Part of a small language model's weights.
Architecture: LayerNorm before each block, tied embeddings.
Training: a variant of Adam for these matrices, 6251 steps.
MLP neurons of a small language model. Each row is named by its layer, matrix (down: output weights) and neuron, and shows model dimensions 32-127. Each number is 200 + 30 x the weight over its row's rms, rounded and kept within 0 to 999. A neuron's up and down rows have the sign that makes its largest values positive.
A block is one neuron, or neurons of one layer that tend to fire together. After each block is what it responds to, as a language model described it from the Wikipedia text at the highest values.

L6.down180,253,218,207,212,185,171,170,206,204,206,142,140,258,145,197,190,152,181,182,168,187,168,183,198,168,240,214,217,215,176,223,145,200,209,222,186,170,215,209,218,224,189,176,205,241,204,156,146,220,175,183,217,203,167,189,203,129,206,221,167,226,175,220,225,174,165,224,211,169,224,207,176,205,195,173,207,164,217,202,175,191,123,197,149,253,263,240,190,250,186,188,226,242,238,146,186
L6.down222,236,173,182,200,222,198,191,210,202,258,205,202,214,236,188,215,216,158,198,222,186,192,223,217,204,197,225,165,167,212,196,163,143,182,240,219,265,194,220,191,215,131,253,204,165,198,200,234,187,211,169,236,203,182,205,208,219,201,204,161,257,192,214,142,166,167,228,210,217,250,226,201,164,163,249,200,146,177,227,180,137,252,221,183,219,191,214,205,198,235,216,255,192,192,172,241
L6.down335,228,218,194,207,183,172,198,158,233,235,184,259,254,235,195,225,191,236,221,179,229,210,223,203,143,195,226,193,174,199,229,212,233,177,176,209,286,249,191,197,229,167,197,253,160,233,206,210,232,244,180,174,254,217,172,154,179,211,146,167,228,202,216,187,225,225,198,230,182,203,235,164,202,181,161,298,213,161,246,213,181,200,194,190,212,196,163,198,175,193,277,215,217,211,242,175
L6.down406,223,212,175,220,210,163,205,164,165,148,191,196,248,242,208,214,189,205,202,242,132,194,190,200,157,192,211,182,267,201,199,193,183,150,181,173,196,156,186,173,260,224,238,170,232,230,235,256,160,208,204,230,251,189,247,159,196,251,205,178,198,149,201,174,174,232,200,202,182,234,114,161,205,227,245,261,214,208,183,203,218,188,225,248,142,165,188,259,183,259,246,154,219,216,202,243
L6.down566,255,174,210,274,178,183,195,225,240,187,222,209,181,210,216,189,200,172,157,220,169,212,208,220,223,198,212,158,225,186,136,201,179,209,214,216,226,201,217,161,197,215,191,213,139,232,198,197,188,123,191,220,153,243,235,208,201,212,250,184,211,207,212,204,235,204,167,287,229,240,224,224,180,258,203,155,146,162,145,215,202,262,182,243,172,215,242,191,212,232,236,199,220,233,217,228
L6.down666,217,236,160,221,175,191,193,167,195,191,212,226,246,206,231,246,190,241,171,191,209,192,155,231,188,189,176,225,216,188,250,145,193,210,187,197,144,215,206,197,221,222,195,154,231,202,219,183,204,221,172,200,124,164,214,212,216,201,177,194,290,201,223,207,177,188,177,155,184,225,205,220,204,206,192,221,172,198,204,238,126,179,181,213,173,184,233,160,187,216,167,205,206,199,215,199
L6.down674,201,229,241,191,171,244,204,216,165,185,222,209,205,212,188,210,191,180,161,192,176,203,130,176,178,235,174,261,193,227,215,141,205,246,240,215,198,183,182,228,216,190,271,199,162,203,190,161,215,224,212,246,196,215,141,239,195,199,201,240,199,199,132,201,246,237,263,196,192,178,223,162,171,142,187,188,210,216,151,198,192,235,225,200,223,232,151,152,191,149,168,210,197,252,179,192
L6.down690,175,192,235,237,196,236,183,182,245,205,177,212,179,187,229,222,203,161,173,254,114,193,151,213,198,153,168,176,235,207,248,177,268,193,218,151,173,198,219,244,181,217,193,208,165,161,222,198,203,243,191,245,196,219,222,193,166,205,226,213,232,193,204,195,190,271,159,183,207,209,190,255,141,206,167,132,201,201,222,157,202,192,204,210,234,226,210,199,181,188,189,209,214,164,162,227
Responds to: Mid-name word fragments. Inner or final word-piece fragments of split proper names, mostly foreign surnames and places in lists and tables, e.g. Makar-ov, Kragujev-ac, Juá-re-z.

L6.down231,217,174,212,169,233,171,205,154,159,179,140,227,172,172,209,246,259,257,198,208,124,229,238,214,208,185,194,217,279,187,186,120,197,182,203,186,189,222,200,209,194,234,218,224,138,195,168,208,203,213,205,169,223,232,187,188,216,225,269,218,195,197,184,187,193,213,194,223,199,205,170,173,152,191,201,204,185,184,232,213,266,231,121,205,175,196,172,206,180,208,172,230,156,215,199,190
L6.down321,224,193,92,202,196,191,184,205,196,203,222,229,231,184,187,200,160,182,213,208,204,232,268,203,222,171,187,241,211,218,208,212,209,185,206,209,177,179,254,217,183,215,174,233,185,181,214,216,229,208,204,201,224,144,194,211,210,187,250,165,184,204,169,186,211,225,176,232,195,242,217,169,156,155,189,171,200,183,194,196,172,216,190,249,208,225,201,188,212,196,210,281,234,201,182,172
L6.down511,173,171,136,196,210,175,215,226,181,209,131,184,180,162,264,187,267,181,163,240,198,214,262,199,199,164,152,213,185,233,206,197,196,214,127,171,219,227,237,141,210,199,255,219,223,204,183,177,216,208,215,200,243,196,237,250,175,208,203,204,207,158,202,186,169,148,179,234,211,241,184,103,225,209,202,229,244,220,225,206,150,185,212,207,178,241,155,208,183,220,219,217,155,221,191,207
L6.down514,179,225,204,173,244,184,225,185,195,256,195,238,200,164,191,209,156,187,181,185,237,176,223,182,206,220,191,205,201,201,179,170,280,157,233,167,223,139,148,208,204,220,214,239,178,214,215,246,200,178,212,220,162,179,216,190,232,233,221,192,261,256,197,115,193,203,197,180,206,199,212,228,187,206,151,222,188,164,183,194,222,178,221,181,206,184,219,229,142,273,227,207,240,196,210,253
L6.down525,273,212,249,229,262,169,203,192,175,184,136,240,230,212,186,210,227,150,247,282,180,181,196,168,173,232,205,180,133,187,215,191,246,193,200,191,197,161,249,155,99,176,193,184,171,154,200,200,191,248,170,104,212,172,160,225,196,203,169,232,151,216,169,256,185,218,160,208,205,162,170,166,180,223,177,222,151,202,230,230,199,197,194,171,226,250,182,179,184,173,148,215,213,224,191,219
L6.down573,216,202,185,190,163,183,220,190,182,213,141,190,207,244,212,203,224,213,216,210,171,166,170,206,207,153,215,190,198,194,254,189,166,218,181,239,229,252,234,227,234,153,206,224,169,195,237,212,186,169,193,200,233,174,209,206,201,215,193,246,186,130,193,156,255,224,147,199,207,199,195,234,164,230,156,228,158,157,222,191,231,197,169,195,214,164,217,266,158,179,276,220,200,223,198,190
L6.down611,197,192,169,155,190,202,215,204,199,180,201,219,198,194,182,192,176,145,191,148,141,214,187,216,214,191,223,157,186,173,195,257,201,221,218,185,269,149,207,185,219,195,220,210,170,244,254,200,198,176,254,238,208,167,227,208,248,224,228,186,178,226,191,169,148,215,185,207,171,204,163,174,213,242,149,209,231,173,188,185,260,166,215,216,166,188,192,173,185,207,159,186,218,161,202,181
L6.down651,175,246,224,187,187,195,183,165,194,192,138,170,191,222,214,184,192,233,213,163,208,217,177,226,178,159,151,237,252,210,212,160,273,246,191,193,190,255,209,241,207,188,167,212,194,185,205,238,195,269,190,242,138,213,130,129,169,123,234,194,194,245,159,235,217,236,206,144,144,185,239,234,174,229,211,165,225,220,253,214,151,147,176,204,251,218,201,200,205,184,145,255,176,185,179,178
Responds to: Word-completing suffix fragments. Final subword pieces that complete a word split across several tokens, such as unincorpor-ated, Histor-ical, hum-an, establis-hed, superm-ark-ets.

L5.down122,171,197,154,203,222,179,219,172,206,186,182,154,160,239,199,211,161,204,219,185,159,199,141,163,201,240,209,237,232,195,161,215,177,164,205,191,179,249,189,257,216,212,164,177,187,227,189,236,209,210,175,219,171,251,227,173,154,203,185,238,227,226,200,193,209,166,191,178,209,199,175,185,268,197,190,184,233,227,161,187,214,238,186,240,226,210,156,215,212,185,191,146,164,182,181,242
L5.down249,201,269,173,241,211,162,213,168,178,200,181,236,195,232,208,169,219,230,141,197,216,229,142,213,195,226,156,175,201,202,227,211,224,252,193,222,158,183,223,238,195,203,160,188,153,197,235,189,231,200,148,245,145,206,155,197,191,234,202,230,201,180,216,172,298,178,139,211,231,205,180,233,200,190,174,232,239,202,203,204,233,208,236,169,235,199,226,141,143,202,198,242,199,207,166,269
L5.down297,226,233,155,216,250,250,237,139,227,174,149,205,252,258,203,243,210,219,202,220,216,217,196,196,151,202,183,183,192,191,205,148,242,175,219,206,175,154,223,197,196,198,151,185,158,217,229,204,212,199,121,253,231,193,180,165,165,252,237,153,187,240,218,208,212,158,152,162,215,206,193,197,188,138,189,202,246,177,220,195,202,228,286,211,258,177,187,235,125,162,205,155,189,174,214,220
L5.down351,239,169,134,210,231,219,173,192,207,214,173,216,212,219,223,240,207,185,210,222,220,196,148,199,167,182,243,172,245,213,199,191,201,241,230,238,171,197,203,216,187,227,209,201,226,227,223,192,178,202,190,270,193,189,159,173,199,235,189,252,182,236,192,182,239,162,211,208,222,228,237,241,230,160,165,173,155,163,186,175,204,138,213,225,184,197,152,201,169,190,164,148,176,179,206,183
Responds to: Mid-word suffix pieces. Derivational suffix or middle pieces inside words split into tokens, especially -ical after polit- or -olog (political, archaeological), also Democr-at, Biog-ra-phy, soc-ial.

L5.down176,220,299,176,184,239,238,214,190,178,186,148,197,229,192,186,204,175,199,202,228,175,156,175,199,194,223,243,222,189,212,207,230,163,225,250,170,159,179,211,186,211,149,164,269,212,221,179,220,229,209,175,173,210,167,190,201,206,195,172,231,199,232,242,215,200,122,244,202,181,209,210,137,158,179,197,250,210,161,152,194,225,221,184,206,159,184,178,207,209,220,175,220,222,199,205,138
L5.down431,212,209,241,222,162,172,160,197,201,193,141,233,213,191,201,207,184,182,200,209,231,204,210,190,230,202,240,246,213,164,221,185,235,163,199,262,256,214,209,191,207,192,212,282,169,201,182,227,203,211,197,165,259,215,190,198,177,165,241,170,183,203,196,264,250,258,163,207,231,183,160,255,207,164,139,176,203,237,175,191,206,215,213,189,201,231,205,203,196,213,175,180,180,221,170,184
L5.down596,224,174,217,243,251,204,147,192,230,204,180,232,215,216,205,198,199,166,213,213,237,219,240,193,166,210,238,234,183,205,200,170,177,185,248,210,219,215,193,163,245,142,247,200,195,221,166,230,147,168,144,193,202,210,182,206,212,201,209,152,190,195,178,197,142,219,169,135,253,193,184,224,164,166,184,180,268,224,160,244,179,227,176,219,182,200,185,231,202,174,217,208,256,166,200,275
L5.down628,246,211,201,255,177,217,205,239,197,244,194,228,227,171,239,223,155,201,197,211,237,150,231,220,221,124,195,185,182,181,198,183,141,206,202,234,164,217,188,187,188,172,240,217,149,136,117,184,182,142,214,193,225,193,220,194,169,221,181,233,190,212,196,184,176,190,219,173,172,170,229,193,176,266,238,209,248,179,254,218,187,188,225,202,178,234,167,204,130,235,256,192,200,210,173,199
Responds to: Mid-word subword fragments. Short mid-word pieces such as ab, ad, ud, er inside longer words and names (unavoid-ab-le, Can-ad-ian, Gab-on), plus genus-initial periods in taxonomy lists (A. hookeri).

L13.down55,221,174,192,215,241,178,161,200,196,224,164,215,140,219,240,170,251,203,179,179,146,212,145,246,215,182,213,156,249,178,228,192,249,201,225,226,183,172,218,212,188,189,248,197,172,172,249,193,190,197,237,163,233,224,202,236,184,207,174,205,149,195,228,227,208,238,233,176,228,159,252,144,263,208,135,224,209,188,266,169,256,240,257,233,220,213,196,197,164,198,246,182,189,164,213,186
L13.down327,231,201,195,182,191,182,226,138,192,201,147,226,185,218,204,236,209,192,219,177,231,174,186,176,199,239,184,195,211,175,213,176,187,200,164,144,239,229,150,227,160,268,179,217,156,182,185,132,188,152,197,179,153,200,170,172,298,188,153,183,245,194,212,222,211,192,186,183,222,228,254,209,266,161,223,139,200,199,259,214,236,211,201,178,222,222,185,182,216,160,193,224,192,211,187,232
Responds to: Split word-initial fragments. Word-start or mid-word fragments of words split into pieces, mostly a separate lowercase r, as in r|un, r|estricted, r|iding, r|ather.